config.toml
num_attention_heads = 2
num_key_value_heads = 1
norm_place = "pre"
learning_rate = 0.0126
schedule = "cos"
MLP neurons of a small language model. Each row is named by its layer, matrix (gate and up: input weights) and neuron, and shows model dimensions 16-111. Each number is 500 + 50 x the weight over its row's rms, rounded and kept within 0 to 999. Numbers have three digits each. A neuron's up and down rows have the sign that makes its largest values positive.
A block is one neuron, or neurons of one layer that tend to fire together. Before each block is what it responds to, as a language model described it from the Wikipedia text at the highest values.

Second parts of numeric or tabular sequences: year digits ending dates (17-49, 1993), digits after hyphens in scores (2–0, 4-1), and table pipes.
L5.gate146:506493466511579420520529469512612447534466480503493530489589496468464436553587507573527454490594412572421556481606454514483582457595562538509504467504473610401509543476490551487504418547565480522567434535526497489505639490523398442521404451494431569502429471471418462581513423557441578476
L5.up146:462518480465535477562441449441502452508600431450500513545529418489499528442610522553456490437562491488464513467413515406524499497552566495411525520578404589489523570530459486512553479539504519516448453572500495530483548555515490497492448488476366548550467556440565535504490489529413511465

Final tokens of nouns naming people or roles, often agent suffixes (-er, -ers, -or, -man), as in prosecutor, developers, someone, officers, patients.
L5.gate311:493450499564438515571425527474503606505531554499545477598489481535498457444481523473512462539551505475573469497466469487480568482500531514519447477484523487502466415468493482566549517507580512406462461463541542487549544425536463501420573498589544416514538482353482449528495493454473484473
L5.up311:492539500561397465529446499516501457580439480483473587493523544460493442525501479533455490476379486447606496426487537389517559384467578467414518488461451534513468430499477462477528378557530564616596378520555445611511508409430483531493542489545551525464543520518516554520402512481545493545

Plural nouns or their -s suffix, mostly for people or information sources, as in scholars, authors, other sources, individuals, others.
L5.gate389:498540468473528431531465488476384535529345486571602549544520432516547479469423392567572527568522511584438495453540518539490554431475531452487532515505559505521536426471478414577454468449489493484547524544545491518507512530383461490550411539570452487521594438504491481497510502498477508486
L5.up389:506523559570517567479495425446532418488568538512508383499535492486535560536430494535587519470490543632569583549462496554532636531402500510498538449420522459520551498476514439583548532559515455591403515462459464507534453480554527515473521522587478465598547557605473439479503483488450554520

Plural noun endings, mostly groups of people such as residents, members, children, officials, or -ers/-s suffixes like coworkers, Bulls.
L3.gate136:500495422456436507457547461438446491558561512574535589531551483489528469521503438445445466645597453487537556426522629550433454575500512486462486534409579537531436512464557430488438488471461520554457545534484466513518440547526486587412441511504568491519441516525476402547526535560573450527
L3.up136:502505437422470515510538532483474467567480510554575601492546500476615479520481458461502522497534432551424561525486594529470431449455588455502506556467446523480468418532459377490511482529627476511476572516534514504476393550521542576516543478478509502517502541510478466547568590508569519449
L3.gate172:449506482500460468470440505519484500587449457622525456588518444392639506569511518508408442625512504464575564489484583517457503410465525496356488523539494544439477506468561511554522528574551515523499520507428470538551420471455447521512513512470475484578467420520506492542484516505602582451
L3.up172:492562573570395441527453557538470470447503560555534537601452482466530476538448510519493482492484454552526553428457528495439449365431443589405500554599540494576546550522463455465451452462547443545510533545472517553553604532416448462505552496543438455487514545526442536514546566543433532466
L3.gate252:486503445506500500472507574474488458370475496518519401620527530528545485584485509537462407515562415493462559467546466522455599497531500483484472541535518557532538516429501440504455511509539483511586536568381485521602486503407555526442610479459578537540505495450474571521517508375482521517
L3.up252:489570459537494544467430530449508501401481543441477441523555496469557470559478528568471499470473498513501552452493425503377562551525472516549451430483457525476482495531538493550522483552510488534548518453449539451580487532473537514525579436471562543552536544482498531547499598403497463440
L3.gate281:454437464475549540567527541518453517520407509501500497467513483516544470593529450555517555523526464478501533508434504491460462511507484453428520524420442496487605470546529529413408482520578474507508498517469469547569550450447475506443488463524446503505519444576506510465467483512523442432
L3.up281:535546449490481512443460444604510510435465443521417463531588612518569520549479463402422550476534484472563534475540526539478559517447451473559551498421499473534535443468494548596487521419483539564550572555449415468436548477519496529477461466503589418543575520423467606479503515467548512517

Word-initial tokens that begin a longer word or compound, chiefly "world" (world-leading, worldwide, World Cup) and opening name fragments like Kal(myks), Mel(lon), Pal(m).
L3.gate154:491492488548465481487548459473566446515506405536305527536484488486484471536551524586468528540487525521516510513491525472514477376636555473497511404509383357392456464529544560460479435473410555512481475448541412434532461546512520578519513535526491546513478558414455417525458436482541454531
L3.up154:489533449433484498532562364497523465490653463460374495552565457598490517550523540489437588519507522491476543487476522451503461341635478486514463435505455474525462511518477529394541481421491534523518501560494467454548455545546566499559509563488503511509411478541485437500469482578584516522
L3.gate412:490504524519502417498521523504509525481551424517534483448568526510497456590460482572497512554540473532411519561459536450452479535488504406556449411528432448646523518460477565434458579540504623513536533424462449453544451536519495510413502587560444458442486469439477552545522509572433516523
L3.up412:567493544547530505470568522449420566437510409433502607424529426462486476531527438548525532594508409437490500539469619431512468537546503403482400511516435390559538555439553482432536535561568545513534508506492473466503532569518546500528510463629459487500500501454517543582523480556411490507
L3.gate418:436421468397517620465458572470494468550567400514445522483553453527442420415462524403545550435472601386400625529451531503477500500517423543460542465442480492516511525476543444421508488484519457500482451481523452538548482454465523475450477427442496512594513458491508497475471453500466391479
L3.up418:503527515454520464574482426549445529442533520544409422468521444446539527474553515536525519409448529507508505492396510514497432510540469547511538491511528412433531478472375600554439471596563415443498548421503392464469533407431393512464538500518468506497537390543561478409540526422469552526
L3.gate474:424441384510495513569511441519534465441453502430496541528470578496527474491512435478468462525515564407511540524415541455462576502539457557409507424624521549391569515514487450504472492491506441521554522452526546517515465520522589479469526502538533520478534640445590474489485436433515530513
L3.up474:481447409447506494565515534567532493441490505469434590481486482533558499506434416476479474518499481396498545510529567481539596540526394567453529420572471492488522412458452452407556444540533381500459548517517501476571480453488596501513510511579526449453530589471620482509518480453529571565

Short subword pieces inside proper names and foreign or compound words, right after the opening piece, as in M-c-Farlane, Bu-c-urești, Mo-za-rt, B-ig.
L3.gate213:452518486515525528467466499479565463553496433481500602458483416540434474524523472514453460527578462422377564485490494485547501496531511547538449553534478505487496486493503525432504504577497453463506558502571528508485571520472553557555589488476493549397491556553484525415570562330511442463
L3.up213:465602510487491440468445518478544483576587362541482496590463469564501543608460535441533531410475543573440541589513614413525541493574511484570508415499474440459471477532510535519398509556499501505496537480440497509486482458564506571463462494559549546502447556474521588530521494494433462542
L3.gate322:505563541519380531622535529617469460609444459511495548510508554492510471429552492471587436406513517540401452618424498439559502454462516500583480492503487483411462471514504532546461487518495493460372488372391513504464500598431451560510506431489538521490486385513492432488469430527545517448
L3.up322:553463658444487436566423469535541463486513421507528522598544563482462427457509525502546518521550502500444442500453435453565426535502512566484560603526483491416552493411594504536450540498521476424405483464390588485462448542525492581473522545446502517431479474504553522463414481544549502519
L3.gate409:480532566503434540497502557490529577492538365565494513522520519538523330556530407472517425481558563612506441409511520568465504491505525492573449525482493547475506526564497564515524500524460440490570568504434570407521496506597490468510543555541428505561466511409535536562513508439471419576
L3.up409:479435496465394558457546556440548498487512515437462577512476518585483427454554431532464446514550452540510531563450545449509504407477517554563476528518501520491575367443543509521577516546387505435445509447488510459461428476495519493569512535524548568435388504517486529554485541495478454493
L3.gate523:528495526515471498576551456535588491532591507433506458478460610446452412544544442449471480480543469423450557439393514564573407508439539457490410504521506479572458551513619531530500404456551393498514583447470541441518546557592535547475394546537422486440490561497522499495586493539532473464
L3.up523:508535446527512533513533543453457517488469542462521552422551493456372503464504497505501461492497530454367460494463453424628464482490406478571482565454514467506536466540557536515491472443377563509496516416496542494484525537523501506533545464499538480463535501562563547506651474434482450477

First subword piece of a capitalized word where a new word starts, usually at the start of a sentence, line, heading or table cell: Ar(min), Ar(chaeological), Z(oltán), Th(us), No.
L2.gate379:569520525448532564493580540634537558449598466531511419583571512489491435481474379513453478504542435403511424509532557568519448504572470565399519505488585576459455488410400537443486483600479454531489542425516575546493524433562560494534479389507393570489513448541561471437531507452501413431
L2.up379:472509526422520642505547479565544578471558451493566488526516488509522430484503377473514527476591521410491418506519517467541490496600533518324472501421535579488490439456371383401513552591542469533471568431468523571509493450569487532527565426470413592501521526546583462437465451454543461452
L2.gate516:481531493420520563433487500570542497471473499548504505484575481517436639483471514487460496554452497500478521527458547472570481514435476496487396523462337476553419523456514476542626443465440485496578476428466462579438527499478542468504588449510459501509491524472483439493463515567515448514
L2.up516:491508422455410519485489475518477495468504425529517550488423504442493466580510473512389580481440480491546419541546540491495488473439520507515447493464358465439500511531447556539533490513549465459575557428387512464449490354523496614602565475495469422461507472461575453513602509510512477455
L2.gate551:526472487562541483469526427526566545501425498487502543451553442536512473526419407494499518478557495453530488586464440471459546495485523478554488513513497462460519438499523428593428562542515466529576563548569446431476627480562457545571493502544526492498491550547458423435533473481534479452
L2.up551:554501499465505494535496602502444472438447557459461535456407533585528472444387441487466531558572496416440417565525526505559463523445549526574464490436467524560573498514464496542464426571494587542474436510471504498428519466526513590552546381560599554581444528479491542394495449421518427416
L2.gate569:555603581427537499500549545468523594442454517538543484442543438517488532556532594516439556554532563533477492524509529528605420518482410454528465529457443397476425599517610494482523515538485459462485454515517559428526605548521520613491497499536547516511510549542530487527489486518418440420
L2.up569:580573516413537507515524532432466599437505544531533491503528469481476555491489576506462559532559582572518469485554467511558354502486442480447466545440498401434444541530555555517532476517452498470489432545530545413494602565502572589471462583470558595534544561540565496549525506470469482442

Year numbers or their final digits, often split as 19|09 or 18|12, in birth–death dates, case citations and event dates; also the table pipe right after a year.
L5.gate307:446482579489447463454508493559557459511463506484491422572520463487520525476597563496465596441510518583466538435458451411528455491427477569474491491555562530478490570558484525490520471426589529459540374596481537547503579468507494517552438403459494491613521489621471486481528521514400498490
L5.up307:486478480413564518469455503551500452535509408493425477490490535585533544524501495530398454486446523413486471434449461558474561534632560536473509556541486571408517485511517465533505529526544429495446559451485428481514462432527606543523485541518421469514520520558512592464478519470593479486

Fires at the blank line ending an infobox key–value list before a title or heading (e.g. "= Porth Reservoir"), and on second = of "==History==".
L5.gate52:499481440518442533392485465500464449439523540457444538457505456582490479527442521474495527547565519476439472550532573417526523590432504476567570487482513528549564486469464516457444507451485467449427529396428423460512448520471473519511471376458523413477509449602477468552525497568471429471
L5.up52:448459506449428579496487527474531577483450487469451491529537523530514477473437505466537541491515577467454544497481475462542446450372568503503531456483457490564463476488479476485574585458441499563461528446541533590518606450474562527401480488528560377513498586487369474481544573476481520564

Double line breaks closing a list or infobox block (career stats, awards, works) just before a new "= Title =" article heading or section, plus occasional word-initial fragments like ins, Os.
L3.gate24:434471548515537506534456485615515564486521471458460552460489515486489473533616550530444514538458556544418513561514536467551526603504505461489506501534448477403516464486447447533444506467406496533434524574492516579599499498456502430454528508488593411552433575496457515545512478436535392531
L3.up24:431489563509583512499468514467580485480505486468553482439519567579492538474542465474470479445512470476438515486507488425667431594512486415492532563431550500519527509517522443472518435575462552440514443451551421533555462506447534496522556400531522530597473394501590470502445559525535479423
L3.gate308:479449571423490532490493525428562475584472515516382570546531586552421478499489480418598520561513562475488490468540629539480546523534477461481526440597493421399505465568519474483533588562515594614505486448526502632458494502479485596488502462566529500477535582431464423501438490481486465467
L3.up308:461471490487500561518532491436532514517458477519447545489490559561418541484473459473550509522490469434484490434507556535540494491623498504476529391611555429455542470586425455541510528542569543576475529554499496540479390504528537569508493485642510514503534562447504475585499537460521545525
L3.gate388:466524617476579509423406443478590439500470447469478482490497545352498506535440522494508510436552622506418512471517515388486488477451571480553575500572566395394514444428432464587536506428455513462528513421602434440498520475422490473473504464524518520431495488443569423401566492472441486497
L3.up388:441509550471430579473562452420513525473481539509370568545537414468526528540535502489499553533465544419486465474514469426478464517489501387555529496523513448478516455554470577540521473466446502456478517409534544428399408551422574513472541451524515462454480480521470517441480581488479438569
L3.gate430:492510549579558474547526477401515516521506541523501485441469490471560444494549490380513549594594418448446415503459521427464421497498496442474429510546511471507419551415455454511465523470424387443531447501506474516518499490504562556462558481499467518466469467527524444532483513427515522527
L3.up430:453483498553487513438470495498461506465537588503465522560576511459567581532545472407495529594531569532521417468432527473490505476456571481404456436514569547529409513451465571501536455444504436493444494531598508453470546542515470462419491420579449516510507387527451512520483463457444494523

Nouns naming a person or people, often after an article or adjective, e.g. someone, woman, footballer, politician, children; sometimes the first piece of a name or word such as object, architect.
L2.gate285:589553568429509453566469561590529507529475475590500498475518452440527452496530532518515454487531558430565481521518463563447486434477490504437508498440523529390516494454507479508402492537513520494550509542436479539516548482455491557446603489417495388449567556409529451506462540527495500548
L2.up285:529552530454441488526514531566521455548477521600447448478510468434545470457453555460556484487510526443566484479478510550454502413468464531469488471427508551418508500409531454452389466530505493482540497562445513563455553525437510537455564499461531418500557540405533444526469521547457499561
L2.gate578:515479493512518458552508510546532506565534444550492476477476436511535480554501397508497420478474519548484504477479544505525488440542528535477479418546590539586426551452437545569522467446380459514432479352549551444447513477445461550422499507538465511508532483491506514444436525493514472502
L2.up578:566446529501540446538392545539560476589494425556521428443550417563510444532476497496512505401465503564513477527494503575481525473539484523480530491510701519552488566510408549558496501477432433528458525459512566499516475513443453540489529548454473528539563503531459483450395581501530439503
L2.gate584:518457569450475564512494498590502540459463538509541495452529530502544548499397485464449449563552397521558412486451543501440411428507478480497449477484481462492466587404464500498476483417440521581491497548531558503484499561554416581584524518521603532547558528398556531522458492498527453516
L2.up584:528486496534476460502474535547522550520466486554522460453540465559494467568439536579506454560459454550482529439439545576418508440527600537452457479370470420525487584409496450464550495564464546579423491544463503521527454519516468556456535573417569419483566516447505466528422564444540525540
L2.gate677:365618508516541477458509480469510410429450496560570524529515613469550493541508608481480534483409531470461433577434515564484501376482517549432505425564490555473429546526568420447467487396451516485451480469480529527501518483535514496532586477408498539475521509476522460532560518453445548460
L2.up677:429377561418492467461503484463551413403568522598473476509521448477580491563430513585521516545475485379479505496459535440568412444645569535466546505503457411563543551434484517461518454526472490585506521509472461493601424367579498528562491511531484410507472446492480452509501548507511515476

Mostly the piece man, as a whole word (one man, delivery man) or word start (manner, manage, Freeman); weaker on assorted pieces like Pan, Emer.
L3.gate6:473515573492383529528542520510490592477473561555487528434564469536488488350459401567438523488488525416475484460546423505547491527483542486564452547494517527523496537472541367503445507553501532420490565492486520448513405546531595478573534536478525461512538371482498438473571458468492455553
L3.up6:511451456536476446552445544493392499490550485543565462474551426512521524512360484549573485489468470406559591588473470578549538617463546463505463476482453425492454602397552382492454521538462541464548510472545477476508418483423568487534442546541574405516607469523584440457556449479507526461
L3.gate202:479579564536360504424476450514542462468462496579573406522509489467538403418541536504535451539412505515468543581416474568614574507408540523510442449530520591552469523523580447465565553552547461546457503493544561504397476567543578498509552449480523472514590445430454437469595504487498508483
L3.up202:479463564573428474496400513463540478516554488542486468577478519466507426543540521603514482537515468454555471532502447449616539520457564452518444440537480474628528491532573529611519505514520491600418515476510522471386445518549570546544580425478508361572489545425517453433543492525553529558
L3.gate440:453454470502485477623486536590606471471448438459525532433586464414521478460559537506526423470546456518486556527402433499487554497509591534448535478467543536516505548444489515458503561575448419497472509503477528507545462464486537503520495579481555506583518507502556473512449539444481485448
L3.up440:440459453501487460532436496563562508498419463487566527522614480424489446452541597526576416501544498481484526462422412507479485477490605499406531565462461491516475472430574459443493488526476522466531500559542507508556440555493500461478518545520547531644556512447552502531419506435532478503
L3.gate483:415516544496455474524520549443585520464451398558500504426483563490459439424457562528498549565486538503521533501553452436471513529573445425512430472487350537514493479567481508434555645544506512511576463460344521530580449446544516488498472563562508370453511480475490466494560451389602566516
L3.up483:566457420499444543509510458498533488525502427472497459474407537512466427514499541587455464603480446448506565561500503456479512530515372509543510431545460547583501513463434475459545630537491499567577500525374444560590484447446452406579441547531473376502515571530518511442489516476558525443

Time-span nouns and year numbers ending a date or duration phrase, such as century, years, decades, 1999, 1970s; occasionally colors.
L2.gate151:459547477548504560522483438518514468489549389486453560464484420482570431576584585518467506443480585494509573544480497507632555542424491498527520463527419520508491482536501428495487515542531466503515455393477452530508509500468426460396457597612599528621489617521469495530496486467541485514
L2.up151:562476541491476565480508544534474463456535567495511454501444483547495557524522606564495427451554529581471510562538508579509470526536518532549525465417540470479471454563413498524550498499594535507429449472481588481462444557526486469446604509475485555577526461418492459495450511517490420450
L2.gate162:389469562445475538458502483533469423509528419521500557413459414488528467524560582536404470495547458472500515481431528418493489510523554443506527542458535457520489517444516616401483382510534497478454486528518521474563519454420472535400497510417421521602490547502516408513490542600511559431
L2.up162:496523476529488476536497450429475491531445473451506517525493554609531524518570511551479505569523456494470508389474483507416531567459420532436503542399547478501432590532569580486586446513551479489533486560516477519513543543561459515547515519533459434510521491466413467490508563584487581507
L2.gate378:563544522493514517497468546558432453498474462423601573577454500464497482494540535461457454451590517487574598474556508519484487431535512517429495515431532521464503481452436532492483497542559468478504492497471587538500420503353612539468503480522408482554625528407514492468507470512455429449
L2.up378:505505539494526502575508460563422445476446393488554481589453539454481414497520604420449520472523490473576491435517547556470538427605480497418469426515474508418546448456422532545506541467539532442590499499454487519468527454415523569532440484501445526545546445474524543484545411448522520469
L2.gate514:523497471478480619599497471520518426535502399492475541430510409571517544551487620478478613427466447483535572475486445446493499448536481414510400489563520513517476504523460499497506491470540441517519557494502543495564567466536466512571419558596577501479585565495484505390508486538546444579
L2.up514:482420417444526589524599508493450416554478390472508507401531494469495581486535629480511553447519500476582538451529455416497571466579408511510474500491568473489476546522467525496495459495513528493573539480473548448487490525563439523509503518503473513587602505500528523385465516567490443518

Layout tokens in Wikipedia articles: line breaks at section boundaries, heading words ("Career statistics"), infobox fields ("Country", "Type:"), and climate-table row labels (°C).
L2.gate305:449492556608434558420464515560527418504524503501599500514474533469439540467472450413543545571491561474526498527508437431446437432483413491478562499396500529549352495546480473470520564447449598462498446433484468522493553486483567513447535465501543505546479535488448391491441411481450493513
L2.up305:518545560506543428446507488470387481453468527489470413593552499473486429542424522426531547510539536516558426536472536532467462566428595410476533504462468408463593462481449565508450507610515430433498450378416418537518583453495538456520547508428517552517504414489524445485465504506446594513
L2.gate475:412434479529474590548452461497532555453446490447587564484475469500491478529539473364510466556482520516497487539475458523608465531533546447525541509542583468475483501476564446485515469492502474481511483510513466379612484476525530459469530509450528487555415426526515370477399567451636504477
L2.up475:423432523464443520492553577559431544465481487487595538353568541528501468451532505539551540485528509440525523482556467495531522485379514545474335599457476503480562498521475500537545501515495525527491415504560374457555513445460598477469478377528410481578563462470534478522524471504445496446
L2.gate491:501419575511577533339538561492490537555550551492464512508558547600492568473528457490505479466550522455523503513478487520443542537374443434524418587521431453441538412500556530488458575555498467444452524564566511501614488521413506493470511563402424480581499507543518453496487537465480466397
L2.up491:442475515457466529508606498445446596549602445456428490501599538499405518500508454506476552463563536537524549469482535466464521501456429432505447465570460422451516456402516524561493519442442513444517501538546365484558507557505441394445536528553484502583453484498467498515508492575520561405
L2.gate593:508588555529575465509610563533511506511397487492599515446490500510474490588512508368539453504485461457563543562467465432419482500444484507475500424520509506594503506515466443601561529478458523515437528484474504403524481442513406565482452500386492483446524482450519502419495464490447589411
L2.up593:486496510429463540435562460479483548503475516483512513527497530498455479499530451481508501572513567476527423452431451534557502481437512422451518485526516398402421532645559512536548519566554533506529452520495464487477551523502493441508486465563448504555564450484480474556457423465500538460

Final piece of a year in narrative dates, as in 185-4 or 18-61, and whole years after in or a month (in 1958, June 2012), plus month names.
L3.gate221:509465583573523464517523456456483440552343569449434428476433589503466493526584557444512453472554406505539488465541482619511478523488513420458531421473457583469459502465448492546612485472524590525562441531501507546492541473534542528568401578540511525463574524542471450530622481548426537475
L3.up221:531527484548524484488495545466456452472508472506422409486502402498435482552480565552543482588479476519474566492497435498487530498559427453511522482476451469497546495430416555502563386466610462480493514481402420612585510462451488492526444553392520427464586528575480507561527610485446567532
L3.gate342:365569450525525455564445408523529410562486467460512436517594512528515446513493596546502504488446509518545468500449428588434601467509489576519561436450469534455567570498437502455455486461603520500496418466432492525446515487535502528632454534418527503483565459584551454523499588479480500451
L3.up342:501543534549493521451432492475524508457448479405565519499530546507556492426526480454453411491512613577476493531467493556488503587599520496509522475461546534469521514487492476562469518488629569515534452516491468459497517440522497481553406488449445499552530497520531470461660497515508498524
L3.gate576:546402602481556421484416523612568468595442491462416547508501523527562477488519570452463395456527531435511464407490416530526503508512498483429533515502461574459594501531537420496537541414581580496568467416476545513576570454529597609474483494525504546584536555633469481518575527522466487500
L3.up576:555484548512507520490443465442493411522436523469518454512481512540433473484513558484512487359526576550544538467436453526447605494513449530481501477488466510494492451440502434519556451433504597589541454512529492633526460452430494544619437572429453493523606592484601463600511501501566467484
L3.gate590:503542474501526563515483497512576399560531444484487551631538510449481467507479435437544437596405548561451464457524426587557536485476492460509534425520567530485528465476522480464502516441515481488466403547509510521485545523473484477572434535492529459454576490531515514438483529478531384481
L3.up590:529557517507581527564521481523526489604519504555497468586475444478460496539548485460453435462392496580482469526520421563518544499533529500456567475555531524394547478586501478518470537399571489541538513542463577560432594511531529392513489520485502530494545508569500494496517510419551391506

The period after abbreviations inside names, above all St. (St. Louis, Fillmore St.), also No., Ph.D., middle initials; plus mid-word pieces of proper names (Pap-ua, Kan-na-polis).
L2.gate350:551492507521480476500516477520543489575563483475436549482466485484491482558476532478506468505492476525417471455485507537571549499403429491498489574501521549520445459548525487461501465521517561435517389562386429560531486422470498416507569531459489487476486456410454553483613484603566464546
L2.up350:450454636462457517489444562572499498549469515502460468490425475433495438468488496528541476362565543611543540526451501399504410526511519507546528451451554441498547549427418534528516474418580378444500440572525587458518471451422520442498431455479406510474511457554593525528481512500467453495
L2.gate477:438494552501505536414424541586396476533393600516439495531434425534431488548441470376553533557535628526486545500519474483419626494572496493439520427541483548453446428476507440496543460448527505519504492426584537519513459496522558414440497512456591528475519564542473516556510545430484523502
L2.up477:658513511453536484430504445417490516450520533521431530489502553554452438517457519479448489432583413451473491564499439534482514515572590545492508557492497583422483530439473616517547525549467383517422495538457508481476500485458554499496490510462470475443541582500398480445501493507533527579
L2.gate527:519515594410477430477385482576521460558528446428477543565466463392494449540422459474498472541520589576559485522540496552468447581480505478422504586510492440494496457562503524490517357509503479431530554490487545507518400481557478392479430586492554526525504474425496524582583496503435530509
L2.up527:458453419505499502525474465515490523509477455560483489430520481466525475522491403493536617478458507470464480347519549525464545507504435556496395532478414431526562497547515449496516528469511499466541561434488430500457439551477460516567582563516473474564530536472499573574443565539496452533
L2.gate596:524488510407392504536467515565498443538480498603354464473507475514477447552466548450504479430480490492382445533502493515577435448536568533471499521524447465587591494562510487497480465486556532481545443407415511467510597597573573519514477528496559556429552496540526585517592522494422541465
L2.up596:495490532364362483495474554591456485487523495521383494468479450484371445538458580476586510419431507480368441551527489448574469565555511490498449598553502479572554492528521461547520457530517484474527519431465459503529564521573540537488556509514556626460487452537510561533545492450413521495

First subword piece of a multi-token proper name, person or place, often in tables, lists or credits: Lis(a), Lil(ly), Gar(dner), Hann(over).
L2.gate1:567499370508384565484514478446543517428559509437397504517625464555544458518569475510469472453490481487467503553589580544434517557403527446457549550560468485432630441444495565500513477467505450387570532472594544477556397559350527462470536491500485578512549495508580535499421457570504490379
L2.up1:519495356441435504433498509440522518488537471467410597491481504604545450530472465516528488480489444502485555551487517438405490560496451521448387523501459499466551414463471397437511548516536557403473540471499536463539453559429535575529524529549496493587513525490637522454429485546431461450
L2.gate55:461526477476523513444441403572458492495485598406495479453510505531458453526513509543480514392537487409513466520501512448503567582521447576486517455484475581491530457585426413479551521528493541589514545522479517483467435548450495459557451501480581488524474538467502549513494507543568478495
L2.up55:483511460475488507468514423507424498469498576434467440473571493514443407564432524440544507404529462448495475533521444480500513610503522514404501489465488526550509419586365466466552508546499527534552574508512477478429445596478435495629465454544520553546461567397582534441461451469604523442
L2.gate142:521508517462499512555370536479499507425398461493520525478491476506518471499483465424576506478431501502484539532554506599407479546566494502489542555533396544555548573527521544425591465535465438541491495524482536492566445587548462578528504445608544466549486419508603535503606458531488444537
L2.up142:574598508450546459487411479520540460345430509539499433522498481513546431530482473450567516451410512463502506539535473514460453538485506504521511531596482513544572564525573488459602462590474335563466513494492530434534521583515448531532536441516538442548480459577571562387521486468497466546
L2.gate531:547487470506493491586400521498448511412543523493429485501534444479517452468501430471589410509375534541515470504527571553552489492562523459516538461467420538428530507491477453517481528465396502496547460482491456452550534557495448545487446537512429504511475458451566533536490421498464464503
L2.up531:513517480457495487583431551508452485390537548446394492496504429441524449493530461517606426476463602566508463487572573518575526504539540489490522455487451565474546550521539461550467539512410484529511416527501464419603569527516459530481473515492450429521509473447567563488472429479429424510

Plural nouns or plural suffixes, mostly groups of people, such as girls, men, residents, boxers, events, cities, matches; also the "men" in "mentions".
L2.gate179:414550482484514520464479521549467464413433537554499390472602573445403511509467477517562476553494510549420505455556412488414609493481508475470543489477454512478579533489531461545618473506542542580412464525494480601547514472459463442452456543424498488570515529435441517522537508513425457502
L2.up179:505536522527413508514460469523586465371479550491529427482466483436503524501509499499495378537440497490483516434530457546400439456401465543359506575542485436481581462437545466533584461481456486584545436515476464484550581589499473414510430551491483529576442551537488556467520575547535531590
L2.gate231:516494449482436484477490484533519546529457447484453445479536503476509480552479572474494455625449451443508500462486567538468438484613546510519522347466474418484534518416503542507526521465443481448375522484476542492538554474536410588521450515496564525438469495479490413411509544420485352542
L2.up231:487480504467537461558467478546517515506501505497528440504586534496585449600514578491510438524517504508492512533504567499527502465529585512551507351439478345526618438445449536508497470393459466524430469509416519453477490480497374541550484535518651524564476521537506475520542529532471392584
L2.gate440:550451540448420548450611551533522478461526519445539427486476473497539541542637566552485495545429525547611479502598602447490497561545422520556512533479589453495422587534554520594442544497422428616521479469490486516384438397496570438486566453503471549431526507526473485588583533472492494540
L2.up440:535464378568478551473473464514530482434492498407531483588527549464474497539506540479494551570535471565476547450479520509494520503514601456457506457514539519443564558466477513485478571506470498560535614490466546401565493511572608505524499487456559622433593447502544588528435565502465517522
L2.gate604:510553495550458463490559450497491543539478545517523448576522482463579421592401507513499592534509378517469518452458514519508542433487475508449506607490458468519590458447484482524478485569473509506488563512388505571583547478518485592474449514537605475475451523523388415543536556431509473456
L2.up604:437553444448493497462589444473492554476464609557500466571577499466618461536432510582520568561475476473515527478539501483520505390499492479441488588479494516515484515476524398559535546553477503476538556502407471529603540495507494621554485444510561567524493534519400465462483538440492459460